config = dict(
    n_layer=11,
    head_dim=64,
    norm='rmsnorm',
    qk_norm=False,
    tie_embeddings=False,
    beta1=0.95,
    grad_clip=2.0,
    steps=5635,
)
MLP neurons of a small language model. Each row is named by its layer, matrix (gate and up: input weights; down: output weights) and neuron, and shows model dimensions 0-127. Each number is 128 + 24 x the weight over its row's rms, rounded and kept within 0 to 255. Numbers have three digits each. A neuron's up and down rows have the sign that makes its largest values positive.
Before each neuron's rows, "fires on" lists the tokens most often at its 100 highest values on Wikipedia text that the model never trained on.

fires on: "ist", "ac", "um", "on", "is", "am"
L6.gate23:171110134133163152124153150134143124101160086133135116078122159127124110133088133133179135109108110151098131100098094126109106096121104155119101122170109104144135099130139120143129124145139135156142143117152104102149141119098145094114180127100138066110122133141134126086156101116115141144085114139094114086156122115158109091127154123102133137125107118072191138158147135101142113134139
L6.up23:107123104132112147114090138123137104105122116115127106148174103097095102122134075111128136171142155147124109144121161099145141125143112100150117134129078089175113120162148115085097151132136104097114143111108126129137114138139130133143079130119127145186127165169134102164163163108126118112141119138100049136130121151140095088124151144151063118095157107154149127174119097172186151184140
L6.down23:145166129109114119117069142104126141106140099138101146127132131117122144101153132093116089138110098109146168128130146109140160149146160166165158191108167101135154176177130136142158120146101125145144144163120148136134142157170134145160116124126126167136137131149140132093136116152145162109132132096149109137097095150104104114136106160119142172140116144163088118131085171144121137116116

fires on: "i", " ", "u", " ("
L8.gate104:180102128141075132114164105133116135127126102123093119145120149094120056126126123120160109123122102129124136150145124104148119159129103088143178148089101134094126149120136113115109180167125116157130106100117173127150125154184130090159128100151115149130140124114151151149093086159148124133128134151147151121134138135156117116151114093089113102095088142127166103091095141123154166147092
L8.up104:128113109181112126160127128084121125138133140126099130147116148121168090080078163134122114166177134155122125170166131088112105131127142082109140124117172135092118162140153129080118143140144149166174165140123135119150099154176110127104121115124144124160167120099152119142089108124095109131132148115142167124109162134118098105113100142107152111126100098138139156141101119144137158141108
L8.down104:139167105143125140069120132138142100116113161080111114130163089116161122149091078145147111144158126105131144136161128086140131137131129099167129137127109099119085163129134108119135135127152124112131114110121124122121115134132138106187193123097075122139128119079156121178108134170138120139164141140134135101110123105119152131135157100086161122124113137128108129105129129112167103143101

fires on: "ong", "is", "ol", "ree", "re"
L4.gate308:135136096148111097123130154150164124125118093133126148146098104115102097144083157143186166128105083136101116129113103123085132150178139108076136128118131129149135139087093110169163126171131150109148143146124124106121113099110164138137119118102100134107134125079150169167101161144143155128134126156088096120106158115126129115122095151105117096144141142136104156119114151160101124163132
L4.up308:078146077140098092136081117136123153129109100131099129124119116108123102120157138114118113104080103127121120110129123161120139096125126141127109116102102149124149211101097086083129146130105122168144166140103135126129158111121137157144108141130178168146122126110120123132104128144145152163135119110114097109119096112109125125147129141144109113143112137177105153163150115139089082125111
L4.down308:113129118109171143154151159132195112105106125123127087108130184129101132109107157172138145123131123108119133141125157150131098161161127093167109129105164150134092151114132120077120092177155157144143101147141101132099163200136159104090151135114137141108145132141138076119166131148127100127120152164138177124108127136093123112117133153100162151133131112112117090119128148121171107109145

fires on: " |", "ic", "il", "b"
L7.gate142:154148110127097146168147132153086137098139137093115139163145103107121113103116149149107118082135132107153172190148092134093175141077106165113153153168107127134131128115139165129138169153131134128121130115118122096138119140140108121103119172164123107088164155122145156097102120141139129132150128118162125132151116123133128145166182123161158139119138142121087124149189133144139128101123
L7.up142:147159136127133112112118101127154130145206118130099185120102149091108185121094117147143122067130117037136133154140124110126155097141120109120137142161129116109119113113121118112132126159122104113088094090116145134108136146120109140090111130148130115099150140105137171115097139126151144137143121079102101130125116105163131128153106161132159099133122121070133104129108144118135107167143
L7.down142:099147048131117149164114122117112136089106134104084144103157100155095125136142117121087127102102145142136168147118114102150134144156143135138112120087120164123129127123135112153113073122127145170160101133146102124116157118150149137121148093110126099160140118167143142085136140128113128107139145128184148103074130154118139123118130115145162169133123094178094136114105130166081129098156

fires on: "enc", "is", "ad", "igh", "if", "ow"
L4.gate11:131126090135150117127095116140095113123130086155187153129144157143120153114124139170137116128104173146114099105119112127113097152142135113122109103093158145151133176153164144137157135108191131118192154099134138113110086117120089155108164152167109134184117116118160110176139148133141112102133119145151119091153108139112147149081114144112138115145056105080113128132102171101115124102114
L4.up11:136086144126135083140113161139148125171121141141165115112128099085115111131183095170173128112122121089112133114129099119156153181104100150125119102146138044161171101161131119153132110131120174147147139143128141136130119156159122134100142092132164121114175069145104122076140093086116126147141113169122115113091118131143143137119116134130132164131170140114128121158106128128133131136130
L4.down11:117135113111124129141133092121121154094129076132138119119151142130155130133139116158127116108142162149154104104103161138101131134152157136085142128111131152092156168126159158142142122119165157116125157150128170171107114167123124135135124179147141135128145106144144132143156136086114073097106154166158171062171102140115129148122131107119125145110094076095142132108121160137125104091113

fires on: "ist", "t", "|---|---|---|---", "n", "oc", "c"
L6.gate379:093127116072113140117106135133153110127118127113162114168077098128061125142099104127165159102142145115136097123113118114131115139151102109068149124124138127117117111117125097096117136125183123119110154152145180152142095104131127108105124132128136110105147104122128136103111181147132137137155104146129131152173152128171144078160166126137138069112131134088096147132057134104154116087107
L6.up379:161129122162146157103133130150104100117116118174104134095159158116139125127125141073103154144107135169105139143149127123117137092135126128180110119111151107124113144109131165158104165124110181139157128172106103093122155148134154106137140154097058087145101149134109137160124100133140131141130113116135135138094102135110104116135122125160100125133137105163144117106149155160124134134133
L6.down379:152116097162137134126149181133115111127107124156114101165143160120143132149140123101117158125106122179125106145151125139111118103146137114188117129126143100155142098112145112171129149111089148156150122116134063129103123134139123126113135112101068139111106114111125135120148111129142158167119126099127144154093129139108118125138111114149126152131119130133115157090134144131121146106146

fires on: " le", "i", " r", "f", " f"
L8.gate839:106117144177155127147115130139125198156139146149092146168143138120135111146126108146138111130118129141124104100118156097113117129129115143137186106096119103108121152158136130135118158080154113097142129144174170174129153094080069189121161103129148102182145109125112166125154144107140136155178115146140160142124143114142127119110135148141148122161067130132129159114129140165179103124101
L8.up839:107103100141129144134132124157116128164117120165147116128105130139153156146154121107189133139130140100171128156124142125085100150087114118149137114118143163141121186168139148094110136138129155126142137098133180154090139138128105165116164103151129058116097135105118087129133148176156197137145106120128150128093144118130112154139099120136138106093134142134129134139111111094174102116142
L8.down839:101139143128158143125072124122132129112105162098153115145143157126147141137134124105172151110131112103137116150142116137128122126081117097144131165134134138145100167097104151095134133144156183128165103089115120126127126127130115136165145149107128078101117156090151135154098199137085128131094141116084078128156114177125172157131094101127131126132148114176159135132139118073139116105151

fires on: "f", "em", "enc", "is", "ist", "y"
L6.gate212:117136141121133126087116136100141171084123112115149128135139098151150118128091110133140107152142166064121116078145149119116155154136115209138163107110134092132147145173113127115112127144111196156130111149121170133134163070124116128134141139160111129092090122102132143098093129116122124127097113123166125085133116172113135142109108158144100118166136102095123139174115154118114092140136
L6.up212:134147159153111108116103073138135166134150152109127171095103137132125160146126113148158180167116131115122116145103132140113118111125108154155164132111126119150179128151119150096084108121169133089098137138120152155128181151145148146118129070149171121166149155154111075071099128100088097135102099093175110111104122191103106151142113136104128142141171118140093122129162152157148125160128
L6.down212:143127075085093106094137149082189104106107132060148094138134127190111142149120145178129130114116162120151117160164102148116162151112117103153141163103130164137147170147129136119123155110114105101143175095124137143082109171160121117158139146127106115143124159145142114141110118136121129114110131129137140148139123116105145123138130140112157136124101132102158146117081165122127142111115

fires on: "iz", "ra", "re", "is", "ik", "ev"
L4.gate487:141136102142134116082138120127123113129141087113097174132157140133122132144118134140145160104140132154087105129155153123147139115103191148105150115127131135141151103090115127146129118126115126149137107100156108130092139146130123139152148115095107146156145135143155144135095128091120084145089120134095162143166138132140078092122139181125153153132111092152158132179139141109142101119144
L4.up487:096128122149128137122156125168124093145129056133136169095106150143108127111108115121132137120142145113120156132116123131116124119135145126089084071145126122121171135102065129128172124086141172120119128051141137148132122143123107099140110145136144173139109149085156085137111111089121113135157128156149147101102130102165140136176111119091094135153090140121121174119133108133175110107097
L4.down487:132150148163124149168131112092131121137119095108146114097143152164128141147101148125116131128144099137115141132137146145101095116132116120186157114130131153142098131113079139106141144154138168140144165140135118113117173145139157133130099147114128100162153092150088090143126138159126099153134144116133131172120140164155172111149134092139136137159160159130124133156139161145121117095152

fires on: " can", "en", "ould", "ill", " would"
L4.gate675:124119136087085162136115118099106124149137124148138102144086130125101127137140113128120150122091136103116117137113125095087102089151121112164151113138118123123094092078137101142126141197163135136126124092101117122102128151115140091143122100113142130100116154142091148169139163116109136113138139101105166130129160118114184126139195102079113138154124125115150144115148159139142141153132
L4.up675:089116107156115131115097109131110107127143124162170095113128138139160080135081110142130116125122083133111143172148134097080101083168112127087137167096093088175152112113134105128154143163185099110093090119149119128159152139167127113129129135094152147102152114153079133129148134116123168164124131162111095161143176146112132154104122120139124134148118121111144113121101135119212122166081
L4.down675:114128143133183112158109142100114096114175097130113093126110141141139127136140111123087132086122157131131149126132113175138100104106130111110088135110141122110064151095172151093097128151104147129163118119091151130105135115131097119131148123144060173133133138139125126167118118099102134131100127107121138123113147134148167156116162123126113144124135123110162118128130093102153117157111

fires on: " app", " L", "b", " l", "ab", "p"
L7.gate97:150086129152135133114137112143118124123172139123164121121101137114138114098074126104128109102158146157104121148154111137118126110131119138106141080142182147138124125121152128107109177153110116111092109108155132166117119149171094125139108159139119158111143119115142104133118124121102124132113127125114158075124129108103138081152135154134155125134129127114129121133174111163131086108145
L7.up97:112126081136127142138143107168138097137147126127133166147111123123121126095121134153155152153131142092112105103133124153134136094128142115131144129147127133136111135117116151115075118134078118142134106152127144122132098161107159118111173095126123100181118090113185127143177108116114114144177119139096092086089141141099111132149157176142151075079141176116139097085083127106114091123161
L7.down97:140123120122128129142161164153139144142096138167088157136115093125157132114140146159128175117093113075147141147152136087101174125113095120151151131123134084097111146163124167150135149132093102127172079168092084138147118126142122137142180121101118122162130122142113114104127144100113109131179153152077123112140141129144117085155152151082105115115121145146122146072131162103086163168135

fires on: "ing", "u", "l", "n", "oc"
L4.gate502:124143166133141136074136139132132159158054166158119163118093159126145154164114161124153110142157134163140156196163115163120159160170123119184103138158103136153162160126159149116124143149163089128137131130145126154086119104166126090130111152121130130139138099135143153143155115136126136139174142118098150121136125125148111120145120113148150171118088111206138100113104154160175142128155
L4.up502:133161085118133076121172153140144184113100129118145142115076095142139135153115116138152085125147124098117130105129111118108142142126113151130137141086161136108149125098173141084083174126164106101164123125152150140162147105156108135130123131138126143150103118138116116139121142157153120130113134115122163178141113131103135151149107136166091049093146121172154092169139097155140133147149
L4.down502:137126113115103118124124103133160165096118111116126119167112134122144133104126089138097114111107115117131168115143128120137098119123155157141121146072157127154086145155148107121092123146126098145162120139137130188149150099108099149131095158141142143134109123188092090148140136102129135126153143117116122152106129127155143128144114117114120122149126118168125135123070124119100112147147

fires on: "o", "s", "i", " ag", "ate", "u"
L4.gate581:161109142111177131142095107165142164132102101133139141117142091113122101166149151145147108109172086138108123151094110115088149129113165108122148145160115123119192144178137143157096122139125105159120119139120138143175146149161129093133124112146138165148113148101153091130105139164100116154140179151118087117140128125096143114140124129152136133156156108127131139110116165127164103143094
L4.up581:153106113154105155124131113140134166127128116126176116131148158117132128115118116123141122159126118131158086170159105092169108113128101111148109130143163114117106142107110166131108145106106180155158085175114114106157115145108093129142126148148141138130128136154139153114123136108092117130176091124138114120139137127147101133140145131119134138096147100199125145134133093108112081135155
L4.down581:135118128123148159128110161130142145119127151167130109124142087106095124132133117155144132129105124126162150147132093068105067124127105137112119151113164118097179153116132155093129140133105170104141104129098122151135179066092105120153127144119112128156135154084163104185138140170139077170169099116136138126160109090129124126146131139125134115134120114143110121127125137143120137137090

fires on: " res", " 201", "ad", " Aust", "ound", "|---"
L7.gate430:132110119116123124133116144138166129098148159154140093129167124091168118107122115085132159110112105133148107090097119079095095140109126144139084142133123151123120162142113131135135140125163144139143143153140144116100139116127160144164128118116131126121102120109151106137140118129141193153136135140166137145111116108067115111117138147104140151148074090082106135109116085093135090134135
L7.up430:143109120109140142121134121097130144102147138145157127140148108109116128176133108125132151122118090125116096123121115157119149132111125165098121156123111108153091131114129143125144089165149144163158108151127154139106134146143075107148140134150102142186159156140114139102125163119136179116114132131143139116168144078113064121143168086163115127159081145105148142199101105146067149133126
L7.down430:125134151111102099120150138154126131153117114181140134134163118087091137095134136133152155111138174134090049144118156117116133149127090145132093121143143145128144103133155134103120145142085119073171163121178131085105113109124139176139160156110136103089069156112132120135090095165118179151107143125163111125113122158147126118124094131155122144141148137161145106126103142116106111163085

fires on: "an", "ad", "b", "f", "c", "oc"
L4.gate406:120092153109097098135152158128149124122090168109207130112148157131119118139111109123143166127134156120112103131119151120120116143124094138134141101138144119123120127186135157106094153089129083092167136104104148127107115138131160132124120108170161103109161106127158127092142167123127104160131110159125128123178129073147143085138114137114133125081087140085103155102122144090167123110125
L4.up406:152113098140153117123113117140114101132113155180140099156159138113178133123146147130141111152136119102123149116141120159153121099153117139187129135138155096134117122138186111160152179104174134104126138111140140148111103125115126122119182110145120109132114143121175109126136126146116130152093098142168155115087094127093090146105126116157097158090130133191111144140134120150114139135169
L4.down406:146128123151128126113110126138135097133093136171114106146119127148165120114117134111106133120124160141144166132152137176100103135124148134141152097102123118139130114088115120166102159107134167164135122078113100166131121164124149157101122113099120165140151114108145136132134109135124130137078148155158158100144123129128129127120155078114112200131150109153110115086102130129158113140197